From a checkpoint of a small transformer trained on Wikipedia.
Training: a variant of Muon for these matrices, 815M tokens, 6217 steps.
MLP neurons of a small language model. Each row is named by its layer, matrix (gate and up: input weights; down: output weights) and neuron, and shows model dimensions 304-431. Each number is 50 + 12 x the weight over its row's rms, rounded and kept within 0 to 99. A neuron's up and down rows have the sign that makes its largest values positive.
After each neuron's rows, "fires before" lists the tokens most often just after its 100 highest values on Wikipedia text that the model never trained on.

L5.gate1098:47 63 53 41 47 47 42 54 34 78 44 38 27 54 55 54 46 21 65 62 50 42 54 50 32 70 59 80 43 51 39 79 62 57 50 60 56 42 42 44 56 53 53 46 46 54 68 72 50 49 48 45 60 34 45 75 55 56 63 51 25 69 44 46 47 57 48 45 54 58 59 37 42 48 49 40 36 49 52 69 67 31 58 51 43 55 57 57 53 67 46 60 51 60 41 60 48 49 31 53 59 47 48 57 42 35 49 61 66 52 34 46 54 60 19 58 54 50 40 49 62 36 46 58 58 47 54 49
L5.up1098:39 47 54 42 49 43 51 67 54 61 53 34 34 73 57 49 57 31 43 58 44 35 57 40 52 70 41 26 58 57 62 63 34 59 42 45 59 54 41 54 56 60 45 50 63 70 35 45 44 58 62 49 43 66 31 48 57 44 63 40 32 67 33 46 54 66 54 48 48 44 42 44 57 51 51 48 43 63 51 47 40 31 60 56 64 54 32 60 40 39 46 65 50 37 43 75 38 65 38 58 51 34 40 57 63 55 65 47 72 48 51 47 40 62 56 53 48 65 48 48 38 51 59 39 54 67 62 72
L5.down1098:67 30 49 46 32 56 43 40 33 65 62 30 54 63 46 66 56 37 32 43 79 23 36 74 27 66 43 53 37 55 30 56 35 40 57 44 53 30 38 57 61 63 48 65 39 25 56 47 47 62 59 44 46 60 41 49 72 57 60 43 65 58 43 65 44 63 47 45 68 54 42 19 59 54 55 27 63 59 73 52 48 38 44 57 45 56 36 64 79 35 48 67 67 49 35 29 51 56 49 30 54 42 53 52 24 31 38 55 36 48 46 46 69 49 37 38 60 36 38 39 61 49 42 57 44 48 62 56
fires before: "\n"

L6.gate475:63 54 54 44 45 61 31 52 48 40 39 66 40 70 30 45 44 42 59 52 63 46 56 65 59 62 52 50 41 39 54 64 38 37 48 58 57 51 58 59 51 61 67 58 62 52 35 46 48 60 50 61 56 45 47 68 41 62 52 60 52 56 53 53 48 73 63 26 54 35 35 45 42 50 46 74 61 51 44 37 51 43 45 56 50 56 63 76 73 43 60 55 63 47 62 38 64 45 37 66 46 56 65 40 50 53 57 42 65 48 39 41 36 47 71 66 67 51 45 46 68 43 64 72 66 25 46 27
L6.up475:41 42 50 61 44 41 28 47 34 47 48 67 39 66 55 21 65 60 47 24 54 59 64 43 44 40 64 63 28 47 53 56 41 69 64 51 63 42 72 18 60 39 69 60 49 44 41 74 54 50 62 67 59 45 49 71 36 29 48 38 49 25 52 60 59 54 67 38 38 71 48 59 42 49 64 39 55 57 49 44 51 46 42 51 62 45 52 72 51 44 50 51 66 30 55 55 53 42 43 53 37 44 42 40 47 71 55 45 69 51 38 33 49 38 25 37 36 53 52 53 60 50 26 21 56 32 49 46
L6.down475:77 54 53 67 39 43 60 54 54 52 48 66 54 65 62 46 49 46 55 57 33 51 38 43 36 54 61 55 34 49 40 59 45 49 35 57 52 46 42 49 45 30 69 36 60 38 44 52 58 42 43 66 53 64 45 38 40 33 61 53 74 65 40 27 49 47 41 68 52 41 33 50 52 31 52 35 45 51 29 55 65 60 51 31 32 48 47 42 65 45 31 46 48 49 51 48 59 54 43 67 45 34 43 43 44 60 70 65 64 50 45 51 53 52 57 49 45 44 57 77 59 62 53 37 57 38 49 66
fires before: "\n"

L6.gate21:22 26 48 40 37 49 56 73 45 62 41 50 42 38 29 30 34 23 49 74 42 49 40 49 32 62 55 61 48 45 31 73 60 56 48 25 51 47 32 59 44 49 68 46 40 58 64 46 62 60 45 58 43 50 31 58 63 68 55 66 56 62 55 34 55 53 26 35 56 35 42 33 41 42 61 35 52 32 61 30 58 22 40 55 48 54 51 49 37 51 36 73 57 48 52 45 48 60 43 67 56 56 45 43 69 44 61 35 50 40 54 40 61 49 54 37 62 57 21 53 62 35 45 29 54 44 46 37
L6.up21:29 41 50 46 58 44 65 49 56 49 27 45 42 41 39 47 53 00 49 68 61 45 57 37 40 53 50 55 46 46 27 59 44 53 52 26 45 47 39 48 42 44 59 61 46 38 71 24 25 58 52 59 44 54 30 30 66 65 51 54 53 60 58 36 45 46 53 45 48 30 48 34 47 56 47 50 44 39 62 32 57 34 34 50 40 51 61 67 45 46 36 61 49 54 41 44 52 43 51 76 39 40 59 42 74 30 61 30 57 40 47 46 61 52 60 59 58 48 45 47 68 39 47 40 46 33 50 49
L6.down21:48 40 50 52 22 60 51 54 40 39 67 62 40 36 56 67 52 22 37 52 45 68 49 55 36 50 48 51 48 35 51 47 68 60 59 44 50 57 36 58 68 35 57 48 56 49 67 51 31 44 47 41 30 48 48 42 66 48 54 61 49 41 38 69 57 65 64 54 36 52 44 29 45 59 47 30 42 41 36 34 53 47 44 48 36 55 50 59 45 64 42 60 63 47 40 46 63 50 60 36 55 48 65 47 36 67 49 56 54 60 57 34 53 43 50 47 64 45 47 34 65 57 51 45 46 44 43 25
fires before: "\n"

L2.gate1153:47 43 18 50 56 43 52 61 33 60 49 59 45 63 49 56 63 25 48 49 63 38 63 43 50 72 46 56 63 52 61 73 40 66 43 54 49 59 64 41 62 33 44 54 69 49 35 42 53 42 51 42 54 45 52 59 51 27 50 44 24 43 61 45 58 76 41 43 25 39 29 48 44 86 47 48 51 40 34 36 49 57 54 33 39 63 65 55 45 56 34 71 41 49 59 42 53 57 58 44 43 38 62 64 18 38 54 40 54 62 58 61 71 38 23 37 49 61 47 31 58 47 64 54 54 33 59 32
L2.up1153:34 46 32 48 49 41 62 52 52 58 52 50 31 54 37 33 55 49 52 53 56 26 56 28 43 44 65 59 50 53 47 63 37 44 37 56 57 63 58 31 72 44 59 47 39 51 41 44 59 62 56 44 53 46 47 67 49 25 69 39 30 38 61 54 46 51 62 41 35 62 31 54 46 78 45 40 53 44 28 30 53 50 47 52 71 56 44 37 36 39 40 69 43 45 39 45 58 47 51 53 38 44 55 57 48 39 53 42 75 57 57 63 62 57 42 28 35 87 38 38 37 41 90 44 39 37 38 46
L2.down1153:77 52 59 53 54 78 36 47 48 40 54 56 37 64 46 80 40 35 53 34 45 26 49 51 51 54 57 24 65 50 52 65 48 29 51 41 62 34 61 40 36 42 61 58 52 40 40 49 62 43 59 63 44 29 55 40 65 29 70 54 67 52 38 54 57 45 41 65 37 57 39 52 40 55 48 44 42 44 43 50 52 56 53 71 50 60 64 63 64 71 60 45 61 65 45 63 50 61 67 64 55 59 65 56 65 30 68 72 68 61 56 50 48 34 17 58 64 48 56 65 43 51 52 31 55 52 57 49
fires before: "\n", " not", " the"

L2.gate504:59 48 50 58 51 49 69 60 38 55 31 39 62 48 31 44 50 43 37 75 40 66 41 62 38 70 46 53 64 45 31 73 67 52 27 54 42 57 41 51 55 38 56 65 43 56 16 68 54 54 65 30 69 40 52 50 52 65 30 74 39 72 40 40 43 51 64 30 47 41 48 29 38 44 26 58 65 42 57 60 37 52 52 64 38 52 46 44 49 52 48 39 47 62 49 51 55 67 45 61 57 51 46 45 39 46 53 52 51 67 41 51 52 45 53 36 60 33 65 66 47 39 64 49 59 52 39 73
L2.up504:67 58 57 40 36 45 56 48 55 42 60 57 45 47 36 58 47 44 29 69 34 55 55 41 50 64 55 51 71 28 40 66 69 63 51 55 56 51 47 49 61 45 52 58 63 45 32 55 63 53 52 11 43 41 54 38 56 71 24 69 37 54 37 60 46 50 68 35 43 38 45 20 62 59 55 79 74 45 55 42 51 38 37 59 47 62 62 37 37 37 66 52 47 62 47 48 46 52 57 48 58 47 41 44 48 25 52 70 34 64 44 50 49 50 56 49 80 34 63 61 70 45 44 51 51 47 45 53
L2.down504:47 56 52 39 34 60 30 63 54 48 38 68 41 47 57 43 62 51 68 42 49 75 42 43 48 45 58 54 49 35 47 40 43 39 42 47 36 47 59 57 49 36 48 42 44 51 54 43 59 49 66 55 55 48 43 58 64 58 36 22 60 45 38 32 55 64 22 42 49 45 49 55 57 52 43 75 70 38 46 64 71 47 62 52 51 41 43 42 49 26 62 33 43 45 35 31 36 76 56 63 56 39 73 48 36 35 55 27 31 64 42 47 59 41 59 38 52 52 59 59 63 49 44 43 33 56 29 54
fires before: "\n", "-"

L2.gate443:40 50 54 43 56 55 44 53 49 48 53 55 69 45 47 46 40 72 35 55 34 35 52 36 64 43 49 42 44 27 30 34 65 60 46 64 50 66 46 47 54 53 55 57 68 51 50 49 72 55 55 55 40 25 52 41 47 50 21 45 47 56 69 46 39 48 57 49 47 30 46 51 62 69 51 48 73 50 35 53 39 38 55 13 53 34 43 36 44 54 61 56 52 76 45 29 61 36 34 47 59 51 52 30 52 48 41 57 39 76 32 39 45 39 58 63 52 76 49 45 67 59 51 58 59 36 48 50
L2.up443:49 65 57 56 54 53 57 52 73 42 51 59 77 39 52 43 39 59 55 64 34 43 46 45 50 35 43 39 49 46 23 33 62 69 68 47 42 48 51 61 51 39 56 32 65 50 61 30 61 47 46 62 44 15 46 49 33 51 29 34 47 68 75 37 59 47 58 46 57 60 28 64 83 55 48 45 62 37 34 33 49 60 64 44 47 40 39 43 34 50 58 53 55 42 46 16 69 57 45 45 67 50 30 37 46 49 26 47 43 70 45 50 47 38 62 56 72 75 43 38 66 39 48 43 34 47 55 39
L2.down443:43 65 55 37 45 56 41 28 44 47 17 65 52 23 42 60 37 44 60 60 25 70 28 47 60 50 57 32 51 64 38 52 42 52 65 57 50 24 26 52 66 49 70 57 42 32 60 54 65 64 48 57 34 22 39 43 55 46 54 47 55 59 56 39 62 42 51 37 48 43 40 53 58 64 51 63 55 59 43 68 46 49 66 43 51 47 41 47 42 68 66 60 57 51 29 66 37 39 50 43 55 43 43 27 56 57 46 55 48 66 47 41 64 40 37 50 54 54 43 38 73 40 47 49 34 59 47 43
fires before: " in", " to", " on", " as", " at", " for"

L10.gate542:43 71 51 43 45 40 30 26 30 33 37 61 58 51 42 48 61 63 42 48 51 49 46 50 54 55 36 31 53 53 58 50 37 68 45 47 54 59 82 39 49 48 33 49 60 51 53 40 63 46 49 28 54 65 43 50 30 61 46 44 66 67 52 72 66 40 34 62 48 47 62 52 46 56 48 31 50 61 35 43 17 34 32 59 49 59 65 53 48 31 46 60 37 57 24 52 58 84 57 52 62 50 60 51 42 68 51 42 52 40 26 47 40 51 40 45 57 35 45 52 49 49 34 58 53 34 40 57
L10.up542:58 42 48 57 50 63 12 38 28 71 65 54 58 57 50 34 59 44 57 42 42 62 45 59 46 68 54 66 60 57 41 59 62 40 64 49 43 42 54 56 48 57 61 47 48 54 47 49 74 43 41 50 50 48 62 66 68 68 61 50 32 51 56 40 22 59 46 48 48 56 46 42 44 67 51 47 51 68 60 12 39 52 36 50 58 64 54 50 44 26 66 57 30 54 47 17 51 80 40 65 88 50 53 70 41 39 46 38 39 54 30 73 37 34 57 47 58 73 55 50 44 32 34 56 39 45 41 45
L10.down542:49 51 41 63 67 26 67 32 47 71 54 41 61 36 55 46 71 46 76 39 49 46 47 57 41 49 39 57 20 42 60 43 55 64 47 49 54 42 31 75 44 36 30 49 54 49 49 63 25 54 50 62 62 40 45 38 76 68 63 35 41 69 43 52 37 57 61 53 50 48 44 31 60 30 63 20 68 50 53 47 49 40 61 51 62 49 54 70 55 21 85 38 55 53 69 58 50 80 37 51 41 53 50 44 57 41 59 70 19 42 43 60 39 44 38 50 40 54 48 44 55 43 59 44 48 24 42 75
fires before: "\n", " The", " It"

L7.gate1244:46 32 64 38 46 74 44 42 58 44 26 73 31 40 55 31 54 26 52 50 59 44 62 58 28 56 58 50 31 43 52 52 35 71 60 44 41 45 42 46 63 41 55 43 66 62 62 36 36 50 41 22 33 46 51 45 30 27 46 71 47 40 51 40 57 66 38 38 61 45 25 67 43 47 41 62 36 48 52 43 46 48 75 45 50 64 60 62 42 44 59 62 78 56 51 32 58 52 66 42 77 50 61 56 43 51 70 50 69 47 53 42 44 39 28 51 50 36 41 51 47 46 51 64 62 34 49 34
L7.up1244:45 62 49 52 45 66 50 59 27 41 17 31 50 63 43 68 30 45 38 43 63 37 46 21 49 45 63 63 67 55 50 54 43 50 65 33 49 64 62 52 72 24 74 59 50 28 41 50 78 41 58 66 46 52 41 52 50 51 39 65 39 56 55 75 58 54 65 39 30 48 68 37 34 56 65 52 47 54 55 32 27 63 49 54 53 34 41 55 62 51 51 44 43 38 50 49 71 51 51 48 47 25 65 62 53 52 49 87 56 58 46 35 64 28 53 36 74 36 46 33 51 42 57 42 38 26 62 50
L7.down1244:60 60 41 38 50 42 48 44 49 47 59 53 51 59 40 51 50 53 47 64 49 65 49 69 36 45 57 69 54 47 51 45 65 54 31 61 55 43 60 56 54 62 43 33 52 42 52 52 51 70 59 52 61 42 43 67 64 56 54 53 47 52 45 44 50 63 38 46 43 44 51 52 74 53 65 52 45 50 40 57 49 68 55 53 58 41 66 52 39 51 54 63 34 54 44 43 52 56 44 48 55 53 49 62 56 65 51 40 56 54 43 71 42 54 72 44 50 61 45 48 50 57 43 35 63 57 51 37
fires before: "\n"

L6.gate89:49 41 69 52 27 54 46 36 30 50 55 42 44 61 34 24 51 40 40 56 42 49 32 38 43 48 66 48 76 44 59 55 63 52 24 44 51 47 38 53 55 49 50 63 49 49 37 54 64 59 46 44 64 53 54 49 68 53 50 58 44 53 61 54 64 38 46 58 46 48 64 61 50 58 38 48 36 49 36 41 42 45 18 44 33 52 62 48 65 32 38 48 61 73 59 52 56 44 50 52 64 69 53 41 39 58 51 33 61 62 44 58 32 52 46 36 62 57 27 61 68 42 44 56 56 46 29 49
L6.up89:47 48 32 55 54 52 42 40 56 70 18 46 38 64 34 46 64 57 22 71 62 53 65 53 31 43 62 59 49 29 52 46 48 58 59 43 59 53 62 71 49 34 46 50 65 39 47 49 36 69 63 65 52 64 47 40 61 68 56 64 54 49 48 47 67 52 42 48 43 65 53 64 70 60 54 65 69 61 62 44 40 61 24 47 35 41 64 55 33 59 53 35 52 47 68 36 71 68 67 64 59 37 50 70 46 62 45 34 41 57 44 58 58 47 45 56 59 36 54 41 44 35 31 48 31 47 33 53
L6.down89:57 22 58 49 66 54 34 40 43 42 67 58 31 68 63 57 55 43 53 55 38 58 74 42 19 54 59 51 44 29 63 43 32 39 61 55 40 53 53 65 59 39 49 66 68 52 46 28 62 56 60 77 41 82 58 59 70 38 57 63 59 42 29 35 57 46 51 74 53 42 53 28 56 70 36 43 54 41 47 52 54 57 42 49 53 42 52 43 83 50 60 43 41 70 45 41 45 46 48 36 70 44 49 44 25 60 30 59 45 70 62 49 31 45 29 55 42 35 48 51 44 45 50 52 52 63 63 30
fires before: "\n", " a", " the"

L2.gate687:58 22 30 40 55 43 47 35 56 39 59 62 66 48 39 46 59 52 71 48 53 38 44 48 46 40 62 60 60 28 55 13 49 65 38 35 54 65 56 49 38 40 67 49 76 55 18 61 38 49 55 41 60 65 39 63 80 52 38 44 54 57 32 62 21 59 60 35 60 49 54 64 41 31 85 65 47 48 47 57 33 59 46 62 53 34 42 71 56 50 56 53 56 37 43 49 46 56 40 49 43 47 64 45 28 34 52 48 43 49 62 24 43 69 32 50 47 42 63 70 63 68 53 56 61 46 54 68
L2.up687:43 28 38 58 49 55 50 44 50 60 46 69 59 58 43 63 44 57 39 45 59 41 54 47 49 57 66 40 53 51 51 45 47 60 61 46 56 55 47 68 58 60 47 49 42 63 46 48 35 48 57 41 49 49 34 44 60 56 51 56 43 62 54 52 35 24 70 60 44 40 59 66 47 55 56 66 81 50 43 45 41 66 44 74 45 21 41 56 44 57 53 65 62 33 43 42 37 77 21 57 58 50 64 59 50 43 33 32 55 09 25 37 39 45 59 23 42 60 55 60 59 60 66 50 71 38 61 72
L2.down687:47 31 47 54 51 46 55 49 52 44 62 58 50 74 41 45 36 42 56 41 57 61 45 47 46 60 61 58 59 31 48 31 49 41 55 39 52 54 44 59 34 52 55 47 32 44 26 55 48 48 40 51 51 60 47 38 75 57 56 67 55 59 59 46 33 51 78 52 45 41 53 71 52 30 46 46 47 42 62 47 35 60 37 75 60 33 41 45 57 58 70 51 60 24 47 50 40 70 61 55 60 67 52 68 39 45 35 49 54 23 46 49 43 43 48 27 38 49 63 53 57 65 64 44 64 44 40 60
fires before: " States", "ad", " Nations", " |", "ular"

L10.gate896:44 65 43 23 49 42 35 44 30 52 61 47 25 64 73 34 60 50 46 70 28 51 47 67 47 53 24 52 42 45 40 39 46 25 37 70 31 59 63 45 32 45 45 54 37 51 39 35 32 52 38 30 66 62 46 72 82 41 57 52 61 28 52 52 56 44 47 44 44 54 63 44 17 56 43 57 25 47 42 54 63 75 45 47 58 57 45 44 54 83 59 45 50 40 47 65 49 36 71 59 41 40 58 50 34 42 43 62 49 37 49 63 52 33 45 61 62 66 50 39 53 53 40 39 58 44 49 61
L10.up896:33 60 51 58 69 56 53 63 39 41 52 55 46 38 64 57 52 35 70 32 48 44 54 46 49 51 47 50 47 47 46 57 56 44 38 69 20 54 62 38 44 49 30 46 61 62 52 40 34 46 36 45 56 78 35 50 74 60 50 29 46 45 54 49 49 37 49 38 37 24 53 54 34 74 32 13 57 56 48 67 49 44 33 48 28 65 48 67 54 68 31 53 46 62 29 55 51 44 42 40 53 51 57 42 44 30 44 65 25 38 62 38 64 68 69 54 67 43 49 23 54 37 46 27 65 44 47 48
L10.down896:50 45 55 58 52 71 62 44 27 39 56 39 57 56 42 56 64 46 44 26 60 43 36 30 47 56 67 65 32 43 59 70 52 43 59 52 36 36 31 43 58 64 37 37 45 42 35 42 25 48 54 37 76 42 50 42 58 46 47 39 59 63 44 61 68 44 32 43 48 53 63 49 47 62 37 42 54 56 57 68 58 13 44 56 39 51 46 35 47 80 50 50 55 54 36 52 24 51 44 59 44 58 81 27 35 40 35 57 51 66 43 44 61 54 58 43 47 51 53 15 48 60 53 61 51 49 46 59
fires before: "6%", "2%", "0%", "4%", "8%", "1%"

L6.gate399:71 31 53 55 37 58 51 42 54 56 21 38 38 54 32 36 69 20 54 55 51 43 61 58 43 44 56 45 40 51 32 69 56 46 37 68 54 46 60 72 47 43 65 28 58 63 58 34 51 56 50 55 43 55 29 52 32 45 40 69 36 64 61 71 56 56 65 46 61 51 26 21 50 54 47 44 48 41 48 61 81 57 48 49 31 48 54 59 54 63 55 51 71 66 47 70 31 37 23 70 46 42 56 59 55 68 37 45 68 58 38 49 65 48 41 49 47 44 37 61 63 33 58 55 44 42 39 40
L6.up399:55 48 40 57 32 54 54 39 13 31 63 52 35 66 54 53 56 52 47 51 48 59 42 65 54 53 35 52 42 51 45 51 63 47 47 70 48 48 61 26 28 40 55 57 46 39 37 54 56 45 66 50 46 79 33 41 41 53 35 59 61 60 73 32 39 40 68 68 67 52 46 38 33 59 65 53 67 52 66 60 49 40 58 49 47 57 31 77 50 65 35 65 66 61 65 38 27 39 33 63 54 51 61 59 66 65 44 47 65 41 54 35 53 62 63 36 59 49 51 52 43 45 42 46 49 30 70 47
L6.down399:57 53 70 47 68 51 45 39 65 48 15 25 63 53 48 49 51 34 46 34 55 46 48 57 52 58 28 42 66 51 44 52 36 42 24 49 33 47 47 51 33 65 56 59 48 40 41 55 66 64 57 47 73 31 46 43 46 51 71 37 59 63 29 63 42 61 31 73 52 51 26 40 36 34 54 60 39 46 46 38 62 70 59 49 48 48 43 48 60 30 58 56 42 66 67 53 51 62 45 61 39 61 59 52 54 42 43 63 30 31 62 56 38 42 70 54 31 45 59 45 62 59 46 55 43 49 44 61
fires before: "\n"

L10.gate40:44 45 41 38 39 44 47 50 47 58 64 35 56 50 67 37 49 49 68 37 52 44 56 74 70 45 72 78 48 49 67 47 77 60 39 54 54 69 62 67 48 48 59 65 49 50 50 65 64 51 26 56 46 40 69 74 47 49 46 37 59 28 67 58 60 47 60 55 46 40 25 32 54 60 47 62 38 27 46 62 54 66 52 73 63 70 74 61 39 63 68 60 38 49 38 34 57 64 51 35 52 56 46 71 45 50 37 34 53 58 49 26 38 35 34 51 44 57 36 61 36 49 48 48 50 37 55 48
L10.up40:36 49 58 43 63 33 53 57 61 45 27 56 26 41 54 52 36 48 40 69 61 40 53 48 58 23 20 63 58 31 51 58 51 28 48 45 58 46 41 72 18 41 28 37 53 67 44 62 76 47 39 49 61 47 60 56 46 46 57 47 38 45 49 30 48 32 54 40 55 60 51 65 40 43 60 72 38 30 64 44 50 40 42 58 50 29 54 16 47 65 38 37 53 45 41 40 32 69 36 41 70 62 37 37 33 54 42 41 38 56 46 54 63 56 31 50 44 60 85 55 50 43 48 62 48 60 67 54
L10.down40:57 23 54 45 66 65 42 47 44 52 67 58 56 48 49 43 33 56 27 41 56 57 49 45 48 53 67 37 53 48 40 47 39 62 45 56 47 53 38 57 37 56 60 51 50 51 59 48 53 30 53 52 72 49 59 45 38 39 15 73 52 44 62 42 60 48 58 50 49 50 61 62 58 42 62 38 40 38 51 56 70 46 53 67 61 38 58 69 64 58 81 41 49 32 54 58 57 22 51 37 46 74 41 58 34 46 33 32 42 40 63 45 61 44 57 24 44 57 67 53 57 32 45 46 63 51 28 67
fires before: " States", " Nations", " Got", " It"

L10.gate1190:48 61 42 27 69 58 54 54 56 62 55 45 39 61 52 37 50 62 38 60 34 55 52 38 49 61 66 41 58 57 56 49 56 55 51 34 77 56 53 51 66 36 36 36 68 89 80 47 61 59 67 68 48 72 49 47 49 70 40 72 35 60 40 46 62 58 60 57 59 33 56 63 67 58 34 57 46 45 60 48 54 61 38 37 62 61 73 39 37 80 32 63 44 62 64 46 53 35 26 47 16 76 55 43 58 66 54 54 70 44 46 53 65 47 62 37 70 61 50 54 57 33 49 33 59 36 40 39
L10.up1190:37 56 50 31 60 55 65 37 47 53 55 49 56 62 63 19 47 61 60 36 46 59 54 40 43 49 71 44 54 58 49 54 51 72 42 26 50 52 47 46 47 60 47 47 52 58 69 55 59 52 52 56 43 55 30 56 54 65 35 68 34 40 48 48 69 35 47 58 47 52 48 60 73 59 49 56 25 23 68 48 56 62 48 35 54 34 54 25 43 58 50 61 49 37 58 56 64 44 56 42 65 50 29 35 56 64 50 43 47 66 59 47 54 31 43 25 52 64 66 53 40 49 49 50 40 20 26 46
L10.down1190:61 64 58 44 37 53 65 68 54 49 65 56 59 42 43 70 41 66 43 65 66 41 48 42 48 62 51 35 66 26 52 23 73 55 51 50 61 46 41 51 52 51 35 43 49 54 53 47 46 61 46 61 46 38 49 34 47 22 50 60 55 43 60 68 55 53 48 72 42 67 32 50 66 33 48 45 50 35 50 62 43 42 70 38 29 44 63 57 45 34 31 55 75 44 54 44 54 42 53 30 61 50 51 54 53 49 51 60 55 35 46 45 50 50 53 58 44 71 63 51 42 84 44 41 52 42 39 55
fires before: " in", " for", ".", " on", " by"

L2.gate1266:29 26 50 42 31 53 57 46 49 39 47 40 29 36 32 44 55 17 47 54 60 64 63 51 35 40 56 49 39 47 66 51 46 55 55 31 60 39 53 57 48 33 40 50 49 62 55 52 23 52 49 31 65 74 36 50 39 47 30 72 37 38 42 53 34 74 40 41 52 46 40 21 38 45 68 44 58 55 55 55 54 31 50 44 40 45 35 53 48 56 14 53 67 57 58 43 48 55 39 63 33 41 78 51 60 47 50 55 43 52 74 42 37 47 44 55 59 53 47 54 75 42 37 37 42 10 45 58
L2.up1266:58 49 28 51 36 45 43 49 60 39 46 44 16 44 50 44 31 39 32 77 68 58 63 44 36 41 48 59 39 45 61 51 62 44 53 36 47 60 59 64 40 48 50 41 48 39 66 39 34 68 61 27 60 74 42 56 49 46 55 53 50 55 48 51 71 55 31 42 56 47 49 21 38 57 42 35 48 61 62 39 52 33 37 42 52 61 47 44 49 49 32 33 53 45 68 58 34 69 64 44 48 47 66 43 46 47 38 67 54 24 67 41 32 47 71 46 63 37 55 51 57 59 31 42 49 20 44 51
L2.down1266:51 43 52 57 58 40 40 46 54 50 50 46 50 58 76 46 54 73 50 25 57 56 51 51 64 62 48 50 42 64 50 67 53 47 54 55 51 49 76 50 57 79 36 51 51 40 31 37 55 47 76 46 41 35 63 68 43 62 57 60 66 63 40 65 54 29 39 55 60 56 46 38 46 60 64 62 54 56 49 74 50 60 28 49 60 61 71 44 66 38 67 52 52 53 49 27 55 42 38 57 71 43 52 40 40 57 41 57 47 43 37 52 44 61 54 61 46 63 48 45 37 38 52 49 44 64 48 38
fires before: "\n", "-"

L2.gate970:31 20 53 58 49 60 31 23 47 49 49 40 38 61 49 54 59 59 56 59 69 59 58 48 53 42 68 63 55 30 51 68 47 20 71 52 26 35 54 47 41 43 34 37 33 63 43 36 48 66 48 62 37 56 65 44 37 39 48 55 66 58 52 39 67 64 51 45 33 41 44 53 53 31 29 46 49 41 49 60 55 62 69 59 44 54 34 62 55 68 51 53 54 52 40 54 44 59 62 52 51 54 62 54 34 34 52 15 23 24 50 38 35 51 51 72 65 42 33 50 48 69 65 46 63 60 49 59
L2.up970:57 37 80 56 66 44 48 35 47 30 60 37 56 46 24 42 69 56 44 24 24 47 66 44 58 46 66 41 47 37 30 55 48 39 56 46 47 58 56 59 33 43 28 44 53 40 43 59 59 57 70 52 41 50 51 40 43 76 45 37 60 55 29 53 46 71 41 60 57 41 23 56 59 68 47 53 51 35 50 65 46 43 34 46 49 45 75 61 59 43 43 53 53 57 55 42 53 45 63 41 49 47 67 67 50 44 46 46 23 64 37 23 36 62 53 51 58 48 43 44 54 65 58 53 31 44 54 62
L2.down970:43 55 69 60 46 37 50 44 40 54 51 35 54 37 27 46 58 56 78 38 31 47 22 36 51 55 56 36 37 51 51 51 61 55 41 53 32 51 41 80 42 52 19 51 65 75 46 50 69 69 49 63 48 39 47 41 52 52 51 33 62 46 26 51 44 41 33 56 55 19 51 77 52 81 57 56 34 44 37 61 44 38 45 34 41 41 51 69 52 53 43 65 49 65 45 48 47 58 74 53 68 40 58 46 38 46 52 75 45 56 44 25 55 57 51 53 62 57 56 63 52 40 62 64 44 50 48 63
fires before: " |", "0%", "4%", "2%", "8%"

L8.gate391:53 68 55 30 54 46 64 56 46 56 46 48 54 36 61 44 30 59 48 59 62 70 60 55 42 52 44 32 38 56 37 24 61 63 57 55 39 42 47 44 47 53 60 50 57 53 71 49 54 45 72 50 56 45 58 39 57 31 60 67 47 54 51 44 31 57 59 43 62 58 52 57 60 51 52 39 49 60 52 57 48 54 46 61 51 48 51 57 52 58 27 39 29 30 61 18 61 42 43 41 69 44 53 50 44 46 45 30 20 40 27 78 60 21 57 35 71 46 56 63 52 76 42 48 48 16 63 63
L8.up391:60 52 40 45 61 69 40 37 63 50 41 57 52 62 36 73 49 53 57 48 71 58 09 76 36 31 64 47 48 46 29 47 53 69 75 60 48 46 47 30 29 56 54 60 65 38 59 42 61 36 35 58 57 65 48 43 50 51 48 54 68 60 87 49 55 41 56 36 66 65 65 63 48 37 62 53 33 77 70 59 57 60 70 62 68 68 38 50 41 67 40 47 38 51 31 44 68 52 56 40 52 43 43 36 36 78 48 61 51 59 53 64 52 40 51 20 55 48 64 67 42 44 42 36 47 49 66 51
L8.down391:64 24 42 31 37 63 29 33 64 59 60 56 47 31 63 62 75 72 72 56 69 39 47 50 63 66 51 52 66 34 51 56 51 45 74 41 37 76 43 37 58 53 53 45 55 57 44 35 57 41 48 51 48 47 40 53 64 49 45 69 60 48 58 58 52 30 20 45 49 47 44 44 59 52 55 65 43 58 48 59 49 54 53 52 47 50 28 39 61 72 47 44 47 54 37 54 60 30 33 39 59 64 21 70 49 45 40 27 51 65 57 63 52 38 57 43 53 51 86 79 61 64 50 25 53 39 51 63
fires before: " as", " by", " in", " for", " to", " on"